Weights of a small GPT-style language model, trained from scratch on English Wikipedia.
Architecture: learned positions, biases, tied embeddings.
MLP neurons of a small language model. Each row is named by its layer, matrix (down: output weights) and neuron, and shows model dimensions 0-159. Each number is 128 + 24 x the weight over its row's rms, rounded and kept within 0 to 255. Numbers have three digits each.
Before each neuron's rows, "fires before" lists the tokens most often just after its 100 highest values on Wikipedia text that the model never trained on.

fires before: "-", "=", " at", "P", "and"
L2.down317:164090071113115124071102108141167128127134153109143084121107107123138139152118143144119123100139133126175165094111139133131095098139131122109144118138137156143166086153145140131135147125101121169104160127120140131103117066144096142150162152095142169111155141108125108105106111094110131149122118133124137132133155121125121142097138139091165138185104132147136141125190158113129143137103142113113142139161113155120124117130088137117118104109138081144126181172120158096116096154200112

fires before: " ", "."
L6.down217:145118150128132171123152093118119149143100148096091127155143169131066145118105116101134115118122157155135158141132115176134102096074132085196131118112099114137160118130119140075146119109091135105159116152111147135102136114136119115147129171143160115106143147090163151118146140161105127144068125136112135156160109125171118148118150125073108121153126123131137130136093138125146116167128160108101113107102093078163144123131102138136139147100108162171135113111080170115129130135114142

fires before: " ", "-", " in", "ream", "rick", "ert"
L2.down368:106109133176158127173131127136124086146136120129100071116139169097111129151075151099103157147081099174159093160155180109146104173083089146108103117149075122131146141102114155175153125155160161124129112143128103159112127131127137123155100106124136160132122144116105140129116119100176135103135108124145145132115151101145151108142141088166108082133144116143149148153133136137157118128136160126122100127120124138106133108107112113158108095115141121158115143112093137126160066143108115

fires before: "atin", "aces", "ac", "ot", "ans", "ays"
L2.down189:115155179130138084126145155161125102132134115116140091127126148130120152109148054079165165142123105143163156164136174084124153119134129128094134127112120102145166140119126100106143121131096111060117087106180114121140128157090103127153126138170145124130135103143155101152170127123137140143102082137139110126151163145143098106104101125157122150089136166145115110095140147096123138126161129131152127129167149113114105131108153115129108119099128076112181100111131111138130135098160138

fires before: " |", "==\n", " career", " ==\n\n", "\n"
L9.down437:111098168111105114097157144157115138134089078083096110151149186144120117137137123153136121074147122216127102132140167170146108125115143129117129113114119126101139062165125132114126088130139131151136148129135160108111110117154142124153144156105111126084126175150143149159143097144121111084110108116139103107130085125109137138127116107123086134094128111116121117155122102104151132113160138127128201160141148091132134154181128124134114137130118164164138132127123125127144128112098160

fires before: " |", "|"
L9.down373:122096141117163126126130139073114106140091135092163130066126126131109159137120121128113139139163133125140126138115160114165159133147125160165138125096110148172150114158085148133110145170124134126140130141171129148166137061094116134137125128119146116123096110138136108139130104137146170067106126129127069127147172123089110135155130137161089144122121134117171123166067121149087132140098111150127128131137103083113085143156092089137119119136132146137113101121174122095148145155148126

fires before: " ", "°W", ":", "\n", "°"
L10.down456:096128131105152157127156105119100145119138140142117148093159123081122140124117101174116170100157107130105101123118171089156124094102134139146144118129097105080142183173153125090101154149100140103119148099157123135126168135109144125103152143129138118147158119152111082119159120135148138132068133109092127134137145151143136124093082138163140151111152123108170102161147119142102137153129140172110155141134133151112088103122144179135102185122131109088076116130108122129112107148120098

fires before: " |"
L6.down552:086171165129130070159120144176134121119120140146136130131065150136154167125100107149125116133130123118113117118143100123132086153096116132158122125120144121131093133143146117109101183125138100144121113114134114119102201169119140087103171131147103138159099118107155088168128169092116141148145146155150110176113135114128149139126082129130161120110143102151149108138146126118101103077147114159112066157173149130141136157144153113110148120158114110108111154147139094138114123112128107

fires before: "20", "19"
L8.down475:129060153100150144151118125172128131155149097157140110134153139216141151136082146135147145093156109129117106136120100146130104092120150129149088128155101112107161065190151118110107137101129095137146066121141132134131101136131114139122114113113156145112154110068125107118068151123100125162108116103132105163143173147156144113164147116108139114128130150153127122108112122142120111143107124096143150124101170149141140121128125148125139083132130128126160124149109105132108164103132149

fires before: "-", "|", ":"
L6.down559:134132138094154088096124103136139112131112142081116043144128141137105147142109110122130121118106138124160144121137120161135134103060112161142149137113156103178184135160095163127114127097142138120129139127145075107157152160149099110113097172128104128120129124127126139123133081163144140102102128139160089166148140112171141154094135143144109152170125140099148125102127110112152123126088172126124101159115090093118114127097129130174161137123122129110096121122162150163101123112143157

fires before: " ", " –"
L2.down62:137107129202153126145126111171132178143125124152112128131129142108130146079112101157093154153136142127129158106141159093145119139140137126112124131121087127107154138124146138140136133091171128091111126118115129138182118097103137126176086159091149130116161150109144170076113103105118135123185079144124105126132155121120154157123098144105124094138135118139126146136131097104107121141137177113158127100127107130146125110118166093181069085123125166130124134101081100117142142136116096

fires before: " |", "ing", "s", "ed", "elt", "ure"
L2.down382:117098140140125122123115128164127059134125120170100142124126098134116115128164161097075132124109097148121120119095111132140152136113116147112134114148110125130184128160060088118131125151103144143119102178173139098109100146136135171125115140116140134103113157111123160119165158123122210133123123074137147141079122137190109107128123127134170119123123124151117161147147125134098137086120104107148136117120127158129122134124079133111114120162125120141137109158152141128086157152185129

fires before: " |", "20", ":", " medal", "19"
L8.down327:143116090137123108090134150178129099124143137134103141144105134137118130112112159128137153119156116130164135100172102126140133139139150122187122112161128096118131124146148095113126135135104147137135143114129142145115184142142158178097143126098121112075138152114139096099102106115121093145080101086130091169139151142118135107096159107119117076126129151111136122089117153131120110131065136156131138180114158106159170153120190143147149177123109129083134104097168126116120114090120138

fires before: " He", " The", " She", " It", " In", "e"
L2.down165:109109104104162118112134132137128174118104109155155100164110099110134095169115100128120099098132120121110139150148128177160129137143142108133134129150152092076147095094115123143147146127130094146126106096135131113117173115159109121103123107120093161111169146152217131142117097143113160134098151141163139130095137138114180115128112125119106161123099163133152090157150110126122111089159143109131156125107122145149142121157117148107161138143125136099130107139094128181140128147050108

fires before: " ", " York"
L9.down125:142164081087126112149171135084106149142166129140178122137146137153109137094147126168123128115116165087128125100113133115076134163086130142098134153151179137135150114108131120165091147126168167135130153124093115154103144108162147134124120100160108129142119094151159113138150149149153173093124114164141132147141130143122110159072088123135108122134133099105147114099136131160170122140145140129119104141122098148120140103137118091050151100127143117139105118123087121095115104128091126

fires before: " |", "20", "6", "19", "13"
L6.down280:144049115112105133115138102142162135113134131131133113106110153132130096128145110156180136113115144134156115160141116141178113097171122135142126119112155082126107111109136087149165126126121126158112149114111171126127139164162138107162170114145081157090129100094099145119101121173127146118124083167085123144096116126156115138135105122136112136135180108104111110118151169149090128151124124118142135150131160078179137132117160156112157131146133146129114109091123166099141085098114159

fires before: "-", "|", " |", " as", " |\n"
L6.down473:131092135132135084100140126133153143143144082131148111076164122141108114087094117141105170079143116090115116169139143126110174111158123154135175137143096166092130129130133102114145132149163155124131132152131100188134096153129152116110099172146141106144121145150105134142094094130092160175083171098128124121142130126087116130137110110105087111130082069174141108152129155122117143113137128152137140132112165154141130094116142130110098101161129153129131160127113128108092137137149124

fires before: " |", " |\n"
L6.down137:135131147127170120123094191151087160158114170105097098102089109099108097124116147132145089127090112121140151100122102141110076113107134127156113154111095138115137126132075089122119140100158141128119134127140115138119145116168172163113155088158120145136119137124117134138142136150138176105160162137116090157112149101124097177181158151129097106130143121152135133137123146141098143146091121111101119127159142173168164108107173085119156143129142136085125113143137125117101144105099126

fires before: " ", ","
L9.down216:136101147147134136155120137174097112111119171145121111077111110104134127106132111119137130148132126105119126157131176097135134118107110102088146113123121115145147090107110193117108160117115079129148152143122160127110138101130113138115176095132110139137133079172093098125151145146148153119092146160147105113145135108170139180128194134086140104132162119093146135129110154147120123135122109134100124118133091110098121138110113147109153131107146149113129082129163052158146165121154168

fires before: "0", "ed", "ing", " to", " of", ","
L4.down171:131137097114101128113152120142132141130130104136179171105145124149115083109093131148150119094185138087113115157169097111158129144105153127125121131137147145125136109152181144132062137115126115118135121140134121096097104096137099125130099116126133148160121119109136151121142094105147120116127175184105093157177133163085165162122093122081084159106127139084141113122109111122140120103130147155076160149168083108124110084124153096134129119149143113112141153135144120149147122152104120

fires before: " ", " a", " an", " the", " by"
L6.down194:146137169156132173088157110097153121133118103090131123142127166119105071137102135098110143095123146118112133126116134166104127099096138125121156128100119158138145136166102130103105115163137157092126127145163139112101109178132110119119121102136085140148106166122149159149153130137142144156096117067123154131109158129140193145170103123095138131114095149120150115165087141141096141138128083112100139134121165144126132125141148156085186127108099149131109116115130124119146182085110152

fires before: " |", "+", " |\n"
L4.down102:150171139132104112158126103130127081106183106126104113134103130132117127123117142146130120092166080151153136091142168140158148139077145134161144117158100127146146099114147096096107099120113119119121149120121129158091137124139157167128140129103124127109152123133074125155122148150157094133157109135113147137120140166117149092163091114115156115116137132134133096148098087137107093103125099105147106143107126127130130093088102146123184126163175120165127188162143156179126127134150078

fires before: ",", " York", "0"
L10.down337:099158119160133087150134125152122158098165127104127100082144130141115114120093135111099120152118114133125113166133066135135159114145169131120130135125132172105155086127116151111111147152144125111158132100155129174142137147140170108101098127112200144122127112081110157125123101100107150130145176149130138097153160133120089117101125092125145127089104110168117082126105115121075136108142132152144114134146145132132107126128122135121127077129192142164185136125125131156117096171140121